Part of a small language model's weights.
Size: 12 layers, width 192, 3 heads of 64, MLP 768 ReLU, vocabulary 8192, 6.91M parameters.
Architecture: LayerNorm before each block, tied embeddings, attention and MLP in parallel.
MLP neurons of a small language model. Each row is named by its layer, matrix (up: input weights) and neuron, and shows model dimensions 0-191. Each number is 500 + 25 x the weight over its row's rms, rounded and kept within 0 to 999. Numbers have three digits each.
After each neuron's rows, "fires on" lists the tokens most often at its 100 highest values on Wikipedia text that the model never trained on; "fires after" lists the tokens most often just before its 100 highest values on Wikipedia text that the model never trained on. A number after a token or word is its count.

L9.up744:527469469470526523473483474497508518495562498515500489470544522502441489496519503483485541491494478506479486500489508522519508517454511504484476497495521563504490491519480512474501429449481487512505499492550461470438495510523478493493479489498446512499524508533530515480484513506492523515506502511509454494462505534513501525516514494540486486561508468519535464448492481542514491501501459503537514503503550537456506518511513504509486478504478481566529503465542482544509456531498519490487546500481495507538465501524489482506500482501492505496515529495525511476501445520476530484
fires on: "==" 58, "\n" 12, " |" 11, ")." 8, " a" 5
fires after: "\n" 70, " " 9, " as" 5

L9.up275:508493498510479482505531456523511507516491529474475540481517498486523471479481539489522478553464513478518483489505527543536454496518512490500464517486478531485511489514501542488487507468511510515479491465557520487488549505565508482497488470514500484498526419535513523514529485531517546529476496452512490484449511508517550525514499490514484556475476454486497514441510529479454503463480480486512526534500456501493505515483505480501515456543500467507541519523491476513512472489522484458518489484436529466497509484488489478512549500522510491496488496529522509496484520492517497515
fires on: " At" 18, "ing" 10, " Dur" 9, " of" 9, "th" 5
fires after: "." 38, " Dur" 9, "\n" 4, " \"" 4

L4.up578:545497491496525491477487508501455512532537484477502463502477487497441495539513471495496524514463498493483515497506502492506487477518515497463441495489514491481500505480473509529495516506550532491498476513545444512512530486486533499481474484509517551516483499528458518485495536430550465486484502478493481509483503501494501529499535517500490540545533477535520486499500494508530518506458459504479455520516534468476511495589519513560475488538516463471484510537552524488511498498497515501470507449521509508535488518517525485537472497491518495454515533532504488477508512501507513466
fires on: "9" 58, "ed" 11, "er" 4
fires after: "1" 42, "9" 13, " comp" 8

L5.up176:503481482485502544492533485514505538511501512505493505492489466490504514492481530475492471467501481489502514495468519539461476538538483479459474515493495498477513556472521524477468497564545521496490516472502504484475542521542463531486439524518495482517521475514508497522456553492483469486469521486513512507551524497518472510495508511524452523560491489498525471441542559506508507491493495524507502506529500502475495504489482520509494496529491533545544487516509498518498475527489509499489529544475513509496456440445478496491548520489523492469465472539490501470505502532461485485
fires on: " mi" 14, " m" 14, " in" 10, " Win" 6, "ran" 6, " kg" 6
fires after: "2" 14, "T" 11, "5" 11, "0" 11, "7" 6

L5.up244:474520494550512479498497498493515561456526482485483480469534533484502471514509537477481539541458458484495494503506536506566462494476496492480479488505452509467488474507510490501527511525491484458469467489517534535488477479562510467511509500486497513539585501524466507507441510509509503490459477501486502510480501532516517523488498504486481535526516507496521531475529536491508494532546426468534472511501453534499485486485473536494464497492488502518474505500500551478512467530523485461541476504498466534494519493535530490511499494497504483479489523525511497528511515488490499498
fires on: "-" 67, "qu" 10, "ob" 9, "cl" 5, "fa" 4
fires after: " " 97

L9.up255:509517512505490493454503472489507543499471537522467539481516553462505485539506508458531491488480506488463484494540482517514509523496501497467447511476504511515497493503479499471508495529489444515468495465536489499478502516516511518412479462494499505514495499515491499479504504459503559529518473518506519511448550549510551474515474469508489469520463480526534469486562543477489483472484492477514466521539509518514526496505497476562533461447499488487491505492489526499481505497494461533486493483514488512533530509497478501525498502506484476492471485521508529539474488557491514519
fires on: "==" 76, " Mc" 9, "'" 7, "===" 5
fires after: "\n" 82

L5.up570:491492469479529443484489454467476523502562526470508533513517543512466507507528553483491514480513522494449511480485459536546478480481484500442476532484514552514508538517496515484536465487472448514493487469476547499490507494512504452502477510498498544495524505508518483510530516515515523530488503513486465548535513530524520493498476473556516511543476492515503487496501487488519488527511490500538493482520503530454490507482517518488455468498560549487497476476518503467482488473520488511525508513502528461534510507474479469529513489496516511451448513528501478491474487510479471503
fires on: "s" 60, " \"" 19, "\"" 13, "e" 4
fires after: "-" 25, " (" 18, "'" 16, " \"" 9, " " 6, ")." 5

L7.up259:481460446479501539481514490481524515529516518475492509477515525527495505522502530474503425505467497522532491492464523541476497493509471484485472476485511500474498545510536525525474500495529451514475513488536503481498496499530485489505504556496514494486529483493466496430503510466529527512498504476484530504494506519515513445504514513502474476515502492560494496420539526506497499508465448516528531526475494461477514501504518499490475498503468490521536521525489522537532477526489517525582491497521510471571502496500495496503487478501507542533488510514506525476463485466470502492
fires on: "-" 62, "\n" 17, "|" 9, " and" 5
fires after: "\n" 88

L5.up530:508471473534512504501440482501534495488550510521481508453536516488517500502496524477503495462518508514492503517516463511516493469467513439493480528510528493537514541500517515470492515503488461482455545499528468493470509503489519469498522518544525540482538529493452530487472478535539518533499513505502458441511490493506487511510496504498516522521506504514479474490498495492485519491513475464519501513511428503488493523516465481515440509484493534546506535527513535538533503490509457517466483457497461505505468456528490498533512494491504488456434501487529530515488526483537515461
fires on: " years" 14, "ce" 12, "exp" 10, "fe" 10, "7" 7, "hour" 6
fires after: " " 49, "-" 11

L9.up406:495526511482533520476477493505465546504537487476488480517516515486498516544502471475513484507466510486488503490550488551499483447527499487547461492492470522480478526506500532524504482534508501473460502508521527531489509481519536492496474504491522558509573517508467524503474540515466511497457487493530474479504497490503513528517505520519535514513502512514457492494545473477512465505476489499511512463491522530445492505496506532517481534466494466490461450520509524470489503496532501492530488492504577541494483519484511446499480508482518476461494481565483476517486518524454536470
fires on: "s" 34, "2" 18, "p" 10, "1" 5, "c" 5
fires after: " " 50

L7.up455:502444462488504526528487466464528586454548549463489501502541499549507488524487554503479520498485520518472507475506495511513489492504506507488504520494468500464481484507471517475477545499520460475453488500535524478530504504523516450472497496515490491541543491459538472522538488533471528509502503518475471497504475488489491490483509492496499533501531525507498508507500496549495515476504470515507513446500495484468504518461489501522490517474498523513532496491525486527466475490541534484513494540504506574536542534473450500515462529521534510513480476493489503469496480491491499467
fires on: "1" 52, "\n" 18, "2" 12, "C" 6, "3" 4, "_{" 4
fires after: " (" 41, " " 18, "\n" 18, " −" 5, " \"" 4, "}" 4

L7.up258:491480510526531501469514483483492503513542519514463541460540500486528503525478494472520464481459539524490549497524498501563457466529485442485453489509503558519484543497513498474490514496494494475487491507521506415495484456505536502516520527500475537525536506527486514499455495520460520507518548439507460484503510487532466502501495506527514495519537501466440540472504502523514502496522481490524505508493505526464505502508469528512504494530488513504499529503509527442493519502486503483558497486511477508526453507517470494481482529492504465459524473493508501509499515528492522471
fires on: "cha" 12, "fe" 10, "g" 9, "im" 8, "reg" 6, "com" 6
fires after: " " 39, "-" 10, " re" 8, " con" 4

L7.up686:506513477461509536456515450510494536501549505513511504520555528526516479491458516483496508534485537495492489494519508502492479510486504481484464505504515515501479465518529495463478502528492452501465464467546491532513507514517527486457441508482471461531544438516499459475534504465549476486525544494525485487529503508525557520500480454538486475510519505509512440460570517520499470515514492491544508476474518509463490494494516489518508453485497479502540509478500515474479493481477503487519502482515508494526515494479485500472480476523516487491516505496534511513482482562468485525
fires on: "\n" 98
fires after: "\n" 98

L9.up355:521503501496496512525452519475502500471529509500438533523524524462478478538517516492478506520478472507497457481499462479522493471479501497552477494485440518521511477505512519484489494497554484484501477512458514479505531502527519476492492504519469546478525517500501509512514515540542541507486529515514482510510553542517509528523484536536536500502506496504461537462490490569503486523500492501530471499542456440442491509504524486538443439493493492488510494481461528510496459500517468482539509506523501471528482495523513467475468515503518496506491464493511511540529534492485493479
fires on: "s" 75
fires after: " " 37, " \"" 12, " a" 9, " con" 5, " in" 5, "-" 4

L7.up718:525480464480517543532505467483515522439536515459461505471506474524464496579478491510490492494481498528483476474471516503495479500469478509490532477518449522516459466514479496479517518488531446505481481477549487503480515493507517502471446507472475489496524512490518509497429479517511492527490497505504499481504485494504532569508477508506526533534527511504523521455512520552494477499522464519516502484482504513419502545492513549481493469506478487511500533482484504527478516531545521509512503494498477522507511514476537464473496510510484538500488490503523509499519461507447472502
fires on: " re" 53, "\n" 47
fires after: "\n" 47, " to" 4, " a" 4, " the" 4

L5.up725:466513463511548507491480511538484513504506500492508494530537555480510503510508511493475518544471500492466470470530508517495484496497489513518474524517463534467525531513511512534523486516485483505483481520504517492423511517508513493485455521544471510529522422509521523496491526467517501498445552492495515491517493493533483461491531497510509463552489516487449520492486491490514480506519489454533499480522488541505505515487476496562463478465488540513534507508499486512487442506527476480498450502504491538525525475464484494509534495507536476496464448484496496501502443532524508471
fires on: "ac" 14, " –" 13, "ed" 10, " and" 8, "par" 7
fires after: " " 63, "4" 9, "5" 4, "M" 4

L7.up232:497484516504501493511507450507507530495494472501520480498520570480447499531537498480484507502481529549480469500461505554512519503453485500522469527523493484498525492523453533431511451547502516505463513468501537478472508535514507482489505487462473514501521473469485514508498504534495522505487520533481472502482513510503496504515474510518503516521502511463536488443497488539512431498504500508559520514524495482440507500501468522553494449495531497471523517487528535533498495562482474467492499481488495510501489494457469481526492528512494476487480514484536519494546472530489504501
fires on: "\n" 32, " |" 19, " is" 15, "==" 7, "===" 6, "====" 5
fires after: "\n" 50, " " 20, " It" 6

L7.up528:492463455513495480461469502478454502493505515475528521519535498525487479544502513473501515494536473523498485475504514512452532475443505453482431476485488530515486516459500473504536493557514496457479506498511516515481508454497499455506507482493471450525514510471485483464520478514503535550484504499538530487554510509546492502518498523504491500486514491520461500516496470487501515539498465482515506512488499496443486532489508500476507505498513527506484528465487530527450443499516481493493498533515490530534477535508505544537543515524560450541478480509492514504480488485483520495
fires on: "1" 18, "2" 15, "0" 14, " United" 7, "Personal" 4
fires after: " " 44, "==" 10, " the" 7

L5.up80:521537458501542540521510467509504531481518551492488502536508490509467463537509500471479509521512517526498506483510485548504466487474503465517505521493486528542501484479510492498553464494548492498482439476514492475493521518486472501490487472484502491474541472515499490485503475482527533548500513461497487490473532518536523484505463524558489487540526471490513486491522518522490497523457489500537505536512533464461492505514470504449511456506490557467485543476504492535502486515527480470529511455480530472545482471509489495505494494486466455481462517520512513506576515484491496495
fires on: "==" 79, "de" 6, "ne" 5
fires after: "\n" 79, "-" 6, " (" 4

L7.up309:519492459509504477466481476489490521504498512500483500516508484519523486532489510475450548507490508518442439480549505502486465511487484484498498499512504501484455523472497531439490502510512512469461469497566505509487500483514515501532486501478488517498497530525477471488500542475489494501492538479538526487456508536535527465512492525513526552502517529558487486454531505467509486508498448493489495492531520543477497516500478511495497480477529462443522475503512506514457538483497540503507567494489491522504486507490539468476528526489488495513514535492530519495484469540432494462
fires on: "-" 28, "\n" 21, "load" 5, "s" 5, "ta" 5, " Language" 4
fires after: "\n" 41, "-" 14, " Up" 5

L7.up571:490507494483524439510446506494472501522548528528450501522523475536489493499484549469494522482482541468495495476517506499500448525484476490444510498518520487492512483508471520492464504527499480520515509472495511530520466534520490480488446518554476513525501507519448509468482495470555491504505527498504505498468500528533485517500528501564526530529516454514491502455553495500459504513519465506498468475524495503525509547478485503492450455524525514532558496496519502505502515513474507525496521485500478480484496503508526450530474533514496527522530502493527525519505504514469473444
fires on: " (" 29, " km" 13, " mi" 6, " south" 6, "loan" 5, " m" 5
fires after: " /" 26, "-" 9, " (" 8, "0" 6, "/" 5, " km" 5

L4.up160:531476505502534491474479486511533497442485558475485546563521481452512528469487512494498527437496486493522511464543511512502480529497499474465494501517507511538461491498483511486521434501488507566493503460534480470497511500509497508459511471516483524480542470488523486504511534481504533539520462480537496490511486512514582520510488483501516524479473464507522458525517530537486490513481503506474506467539472490503531491474454504447462493522516469520519527514509475495456489508531504499502494510485521485548484473504506507484538531516489509502488510521539538503503486482497490511
fires on: " After" 14, " As" 13, " In" 13, " Dur" 9, "ing" 8, "ly" 7
fires after: "." 70, " Dur" 8, " " 5, ")." 4

L3.up52:509521455499503502473528464469533510524497523488501522505494513436471472487507520493486487490480543512510516475513463514508459498518494481450484491470467486489468550500502490476511530536491490510526478466523512426502500461575505478497482507481503528499499499491506510517488552508485499492503492461492503505518527508536527532501508499548555496530501512517480525503527531538532500486451484565549444511493518516456451537490511514491504453525472517515521506489488507495488493498491525496548485516509516508474535471505495488516527494500486485469438484496505472463473497508485553472
fires on: "al" 46, "car" 13, "pa" 13, "pen" 5
fires after: " " 46, "s" 10, "qu" 7

L7.up696:492448497526512509507478499467499518496463501506487499534481490513456511519520498479504479504522501523495505485499516511527459532493493475531472522492539483500474506543497504499490515480466480459528527472520503519503470459518478492495455495524505511498567467500496527473487561502552493531469465498528499519452529512528527470515468521504505554512495488500505476442553522467546494491514480503495497479476488487521477543504467473477450451507537514482528533535486472487500516494508521516486567466449527520525464485474457482501483510503509502521518522489552537466517511502472500490
fires on: " be" 26, "E" 18, "N" 13, "W" 6
fires after: " to" 27, "°" 26, "″" 12, " not" 10, " will" 6

L9.up91:527507525520511525520456473472479523489550532517517506484521505516510453556492480460468510498526474509499512506486516512487460484449495457477498522473508503505510501494470501492441458559515531502460496509484447481498497495512519497472526533529475496503505510500492489503526488513485513545501495524533501510484529486529513516528504542540496533524495525475490508493453518500497516518498481514520524449477514521443465539521500468485482492515528541517555478462462471494457507508511521490508562511498509551498474505467486484517537523495539464479454493492509486501505476460448524481
fires on: "1" 33, "0" 19, "2" 16, "f" 11, " |" 4
fires after: "0" 57, "mathb" 11, " +" 8, "9" 5

L9.up544:460491512492488527525510514506555559505523521459514498515493531489524474535458521471499493493466509507524467492498500515506474493518492476512465523430510547471516550505464549451483507508512522477519517467530467503464524485533511498496518520507499505523552501496472493466535479514512527454495443457452505481510527518522528509516496487557493521506476532519540484452521497534486495508461447526464515516480518538516529544512514464484492495485455499483542457496515484496481472529470532489515493480477518498509494523484491481509483506528534478502500472519491535487487504510483493472
fires on: "-" 35, "|" 11, "2" 9, "ly" 8, "1" 6, " Time" 6
fires after: "\n" 54, " " 10, "-" 6

L5.up685:516471501561523490496494476499500520509471510509457532523495484522480525499502516466515541467510483579509540464486497499456479511534490484489485499477487516511483523514473520448475547496546524505531487494514461501486475504503503492418501444505526514495515479492481480517507493470498492488438509481509470519474498498509525496503484540509522534515471489542468503454523535518497504541528484478484496526507536447510497504535495496466485481475516467459492536480489506524485483506492507529530527486514515516515475514542491487526538547492553500472488506487532511457505508551517484461
fires on: "al" 23, "E" 18, "N" 18, "s" 15, "S" 12
fires after: "°" 24, "″" 15, "ment" 9, "." 8, " date" 4

L4.up555:519486498482502530440463506515483511499531508471517500515476467487516485508467489491492537492501500485486493493532545518525500511512509473529526482475471495443522480549540517495527487484553515496525502508470505511503518503520538446506476559535525510546510508503511496498477524532520461491454510493529485551502542484506490513522482491486467577540504495489495506510483479466494502485470486469500502500480542506464483525508472482518455506464502439520481453498469465514516476510530492551505491521492507546482511491518502480480484525472538525475488463537522468506519558510496518465
fires on: "0" 36, "4" 11, "5" 10, "/" 9, "1" 8, "s" 6
fires after: "0" 18, "2" 17, "1" 9, "5" 8, "." 8, "8" 7

L4.up90:517487494494523485486483474520528509479476551482514533530527463474521515467470519491521500494494492514508488486548492514514492519496498482453489486512510497519420519503466523512470412503487513523455532440533480471462504517502512483449520469501467544469524478515514504514516538471508542513508477489524504478553483519512572538503500491510521549463493484493513455507489518512480493518497506500471489470521476490492522513482472458464491480486554485514475520515511496496492488529563504530511504477490520476526492477510528493487536524512498515492474511525527545527490475476476490501
fires on: "ing" 23, " After" 12, " Dur" 9, "ly" 7, " As" 7
fires after: "." 47, " Dur" 11, " " 4

L5.up526:499470437503487483453489498514528526483512518470469497504557451463507497568514513484519508476467522491519501472514513492503495501443502486491505550500522533507490482494488468435494521470495483473507518505514504506488533503509508470489501465515485531493526467491531494523523522538494516499490495519458462535508507543505551567534503502534497571517491524524499492465491510482460500524522476447535523551512461503537463509495493518497457456483536575530490486477507513536499500492472519498501497485512485514524511492507472527493474530486492466520506503510491507477496486493522492500
fires on: " |" 52, "D" 11, " married" 6, "S" 5, " elected" 4, "O" 4
fires after: " " 51, "\n" 21, " was" 7, " \"" 7

L7.up217:476492506524524529475467478497487523491529500524493512465516501514480442505503517476470447490493494452486528503470457532484503483503519473513532499486498488490525458517506534473497506468488515499485540486574517470470433478526470502521456512514518489545544503489536468503450527514467565498486517473481530519503494489513508508525529527483461493495523525496516560497494506495543480511514460483517502477531473502480484485518498483497522526525507494495496467497488493519515516513499470468557513475485514536551539472520484465516476520536502469505447514533514513500477509465482514464
fires on: "6" 32, "5" 20, "8" 10, "7" 7, "4" 6, "%" 6
fires after: " " 47, "," 32, " −" 5

L4.up523:513495457488552487504496490517538510492515491486468547527522516502511496477483532503547489473457475533506508503508460522496484495527521485506483539481508486531432470486521531490527520519510498453562533463503481483536508470512498469524488512496504496477568492461491486483500535525507504470483472437530463523502489541518533537513506448501500501456479518483510507470563495483501526530473482542514485485500467508477476522497491522445463493493518514498517503521491507457483480509502488503482570516493504485523498509523496515513544524478497509507451454546500494516508467499498501501
fires on: " be" 98
fires after: " to" 33, " will" 11, " would" 9, " can" 7, " may" 4

L7.up134:526508493492519476520507498490498495510529499469482503536511525496538528493511517493499503448538519458494519509489510506507449524480488498471546516487500494464529494507477502506492457449469485505517542485507522491439471474493508495480482491518498492554571485493492473520519540481575531521485478484487506509472525506517516486478486519510454501483491477504472491500549514495500459530527473536483508481523486520504516495487495487529463530506553510507538492494508519532469513519502492533513530454506521498580528501493447471509470528493502511481503487486495528513451505554451554478
fires on: " " 48, " Gu" 6, "I" 6
fires after: " |" 33, ":" 10, " (" 6, " \"" 6, " /" 5, "'" 4

L7.up21:500511535558511513496473453440480511526524544512480522489537488538485507462469519483520517505440503449487472515504491545471513504483490482498482506492521488491495483547501553499520464473493500528511503496505512444415508513476472498481441519506511496490476502518499503521496536444491493523505550510517509495458500477513512466524515484551504510476483503498484511494483507537543485509524476490476518470520496505493506555486489495521525504505518523480482512476461502469430518516477487519505495531441519492533509446508494485487537541521520511507480529489532513500521498484496514482
fires on: "ing" 17, "5" 15, "4" 13, "6" 12, "7" 10, "0" 6
fires after: "6" 19, "5" 13, "9" 11, "7" 10, "8" 6

L7.up202:545467468492519492470518475519528527479513504446517510510515562498508543473519523473482470528503469466487480481475480477474461455478498486491489531500485473507516520488470502470517511524472464499509469489495494468441492513504495481517469496476455507492488480537535525510523494478507515487492526477490530506512519507519518472474509536518533519491513502523507495477509450532517485550482486553468429485546504493490493497510516459516502493481515494481492515522496466524439464492545467493555471516539518527499565476466516518506504513512540535475545503495503482471494472524490504491
fires on: "al" 71, "y" 8, "n" 6
fires after: " " 43, "qu" 9, "s" 6, " Operation" 4

L7.up623:502490493536502495546524492525506541513521490504532497494531499528503496495495543455497499502499495497518467480510527505506475503522509470467455511495493518469513582500520528431531541471536506491469467495551488509474494477551504501518473491521519516522545494471500492461485483495509490531487461475467509523514514495510514512506502536521466552524500488497516503463503497501471525478483417508545452516536551462487517482497490527489474466498482485525532509511486491512522481515475516543497476554471519474485503511495521482512473491461527535484482469524528502508504528503529458460
fires on: "-" 39, " of" 10, "s" 6, " (" 6, "g" 4, " Time" 4
fires after: "\n" 40, " " 9, "0" 9, " (" 7, "-" 6, " population" 5

L9.up79:531491472514509539509483452489502522520534502522495505450496505492544470543525535486481569515468536474470526495507491507519505504497462495527484513436511520472513481496476502551532514506483487503491491477517434530499533522528518496459476493523494547529495485464475508482522527453488539559497498471546457468480518514504522496507485534507520458496481462515476498502499533502480509514485465475491500450525508477491475526506495489502495480517484502471514461471491513532489517554507497502473558516518507522501539485464492434472478489531496508465497481473522487494504501524509533487
fires on: "=" 58, "\n" 8, "1" 7, " Best" 6, " film" 5
fires after: "\n" 69, "-" 5, ":" 4

L4.up526:483473439481518492496524510478498517531525514498441486507537511505533477510492544496461515497489478527492525474494484527513435512499503507438469486483540529494487539482455484486484489523495503536448466510527478503483484495496495521481476530485490485543518469502483516494510520469537519505488497473472516479506546483509517485489504537498483512514481474551495501455526483514503437515499468574498469454514459448476515506495526513518453529486543533529529522524461519500516503508532527541510488484530480478521492517488539505530539528505513505514502482555504500509483496515491481499
fires on: "-" 79, "in" 4
fires after: "\n" 69, " (" 10

L7.up138:514529471469483495443449490504513561523538486461483491531486517487497483522489536477500437525487556487505499473511511551509477460518507479509482493521470542503533533498524514473496564466499491519484519471500511476518493516520469497496458512516531541512532517505510488465495538517534530517508535504463485480526539481515484469533494490532536514532483516459514499506484475519486470493476466494523505455468484497496534532506513477514459523506523524506558478514544479497517493496491494482497473487518537497531531493493482455492494481539532458493513484516510494508554508490493549483
fires on: "7" 27, "8" 17, "0" 14, "1" 14, "5" 7, "6" 7
fires after: "1" 100

L3.up427:498512509496505469476523491478517530486522488513491476503537506505483485497493554502490506484461478500512524537476498520508446503477460510534484498500506495474469476497542510478490517505504453457507481490489511472530479492495532447509490502497502514524574474484504482481480483533507499481471511499513503531455539511492496494507514460499466491474520536486425512480530539509554498511482504490492507516551480491526466528503452508481513506486493531480510498507508498420521472544488505479493578506468497494535491459514486465504558496543499522470494514520481527513515494515427484509
fires on: " be" 91, " Be" 9
fires after: " to" 39, " will" 11, " would" 7, " can" 5

L9.up284:550512475492521511484472491511496532475494499496503523521532559442487497503523502461473503467453513535465473489537518507497456486479494499492457509500448501480502488502525530461517527508507493543470469506510520532490483515538532474493483483507483534513499508531515460502514528525527487549436491490509507513515474513551494498513514500478537508495486534552494514456502538508530510545523479496526465507532476521430512500502490503519444492461483474482504438518513513489482470514510437541495523517485513497519504507468491457526507498500523481455502508534460494492496519504522516495
fires on: "s" 99
fires after: " " 100

L9.up662:486458475518533485492532474524481507483534537457507517529478498516525494491535523511548544470501515470500499499532506500476461498512515492443503566474492493480512522465458523518483476467508475513489499493520489481501470460479509505509465525528504486544525469428526500506510507478490500495488481473495490527485538534528505525488494493512519488498505423502493489509526491568492432513485493528498460481537467477493483488506515503535472503514529462490532483459474490518509441515516530501491467489528523514505493510529498526523524498498505479517480475518530534512504485501429512462
fires on: " " 33, " New" 25, " Bo" 5
fires after: " |" 22, " a" 19, ":" 12, " the" 6

L5.up600:482477475499494531454480416511452503511531522470499509530518517514464508536530496473502459522545532504513496499475472524514487488485495452465462522498506528526525528505534472469533520515509489518452473492552489422514509512495475509503483465490493558494494491536476522507476523493532529501507524526501465477512501503510498527497509477547492508543533475502531510492513477508502494515478454502495517529511557479440504529513483498517491489467510495509491527487529506522483502507506502476518511466494517483557472477497497490524525533495495443442489509530477525478529504519513531489
fires on: "==" 89, "al" 4, "9" 4
fires after: "\n" 89, "1" 4

L4.up133:471500492510500528460525506496495525493534473487479503491521512513530509527505564481483498500508498488538499468484512543558460526518466502427505505498493514462500508479488497494544474504501442477460494506480483482513497462527538477449465537479520496531521486492491488504467543500527482507476477506501503483510524469526532481483497517572472513581503480519478528461520510506504485509498479500478499474460530486501485493479512492507500508507536498506556495490504516472496510509504518519526492547501469497524496498489469424480526510487493533530496513481583509535505476506479521507
fires on: " /" 30, " (" 26, "-" 22, " in" 16
fires after: " /" 26, "\n" 21, "3" 9, "0" 7, "2" 5

L9.up551:516469491518531468488490488492492493503533530525499501513491479515497484515488521480476521484492501456515539527506473484463514486508536516516498504465490512476478472444517459519501480463496493501474494466550472488492454487529511501486500499529477528573518468465560493505478511492484538494515545538534477492474477542495512539600493490483483478484493487543479498479488484491505494554512470492541504487555490540498537499526507563503487484514479474474500488472497526504496481531530479479484513470483486550504528486506495476520485486532497454485508498511519501557507476478518513506
fires on: " the" 22, " a" 13, " National" 5, " Royal" 4, " Central" 4, " other" 4
fires after: " the" 38, " in" 38, " as" 4

L9.up164:529466470544502542496495496444480512489501515482496504499566483507532496502479541491481512502536528475514478490523513511492466488488495465480502528463520543501494521480492529486510496462517468501505494491526519500470515494528482498497486492541492479498541520522473514500506490466542493520511542478485446462482530560533520497504490512563508487516484483526503523488519498528491478521511421520491525500524538489473494554502471474478498496510508499505565487436522518511448509508494519530492532479479507527533489487513496453499522487511495494513501491502510513455455470516438486446
fires on: " " 49, "\n" 35, " |" 10
fires after: "\n" 36, "==" 20, " |" 13, ":" 8, " Votes" 8, "-" 6

L5.up349:506508427527514546485529534490521575490512506456489489532561507428493430499504525483469522523504537496491502504507518535508446476500501491485495492491502497458465501462487504518515512528514451502508500498503452545487504484503525479503518459511478497543519516532490507516444543482538516500498492490465501548501488508513522512485521495539505504529538456511508476458496490491504494494515445528536466530500508523512519499481520531500490502481505504540531493513510476505451453491515437481534488529509464527503483499502515490467502491472525510510498500529487472485494509490498498493
fires on: "-" 73, "y" 7
fires after: " " 99

L7.up470:546497439553491512476501495505524498498551515465481494523492509463495479523470516501519503513445540528495497471517517487510504441499481471525441511509452536509479605475517512501512529542535497533463507486493514471504501519505479466494468496528503540487522490505536486497493524492523483569486517507491485464520515497524490516526493506500498539509535495472523518508472485506488477532497458512515480471489480507468496534505486506520488490475486495483507491481561459478464509518543511497497509559473480516500475504511543518464516511504510470501482481526513505518539509501518516454
fires on: "0" 31, "1" 19, "2" 14, "5" 11, "8" 6
fires after: "1" 38, " " 14, "3" 12, "2" 10, "4" 6, "5" 5

L4.up291:503502485507517496512500462493464501467509505460488547487531490514530484473491523494531478455485495486501524496485490533504504540487511504486425496478504484515456525522527544510496480514451500498471514477566501442494516502506485434468449549529500541508500511509540519540474553500526494518487498522505499517519489486488544533542507530476460486465475488523515486498498520473544502464507486493506478512507538530408514510472499515462511507499514479497504508524477519514483512514482542509537478473488491461563498521516502477532472508517501494500485512476511501494536508526515495477
fires on: "9" 58, "8" 32, "7" 10
fires after: "." 42, "7" 12, "6" 9, "9" 8, "4" 6

L5.up204:507478489518527519484521502475513514463520488477496526515490486502493478504466561497490530501477509514498487504525521492507440492507516498478490459514506524506490443504518485491523518503523496528536444501499515491496475467549553420505473456515474499505551487503486484461464538492528505532466507494482465523483513516499508535486530495544497580509495477524496506476523490534490537492514451543503455487499458545493477501507502531453440484556482494514515483487505498513481488490540493490522465521521499542488478506485517513504500519509543525465485502492497510469462517464505505483
fires on: "-" 26, "s" 17, "st" 12, "." 10, "y" 6, "approximately" 5
fires after: " " 55, " south" 4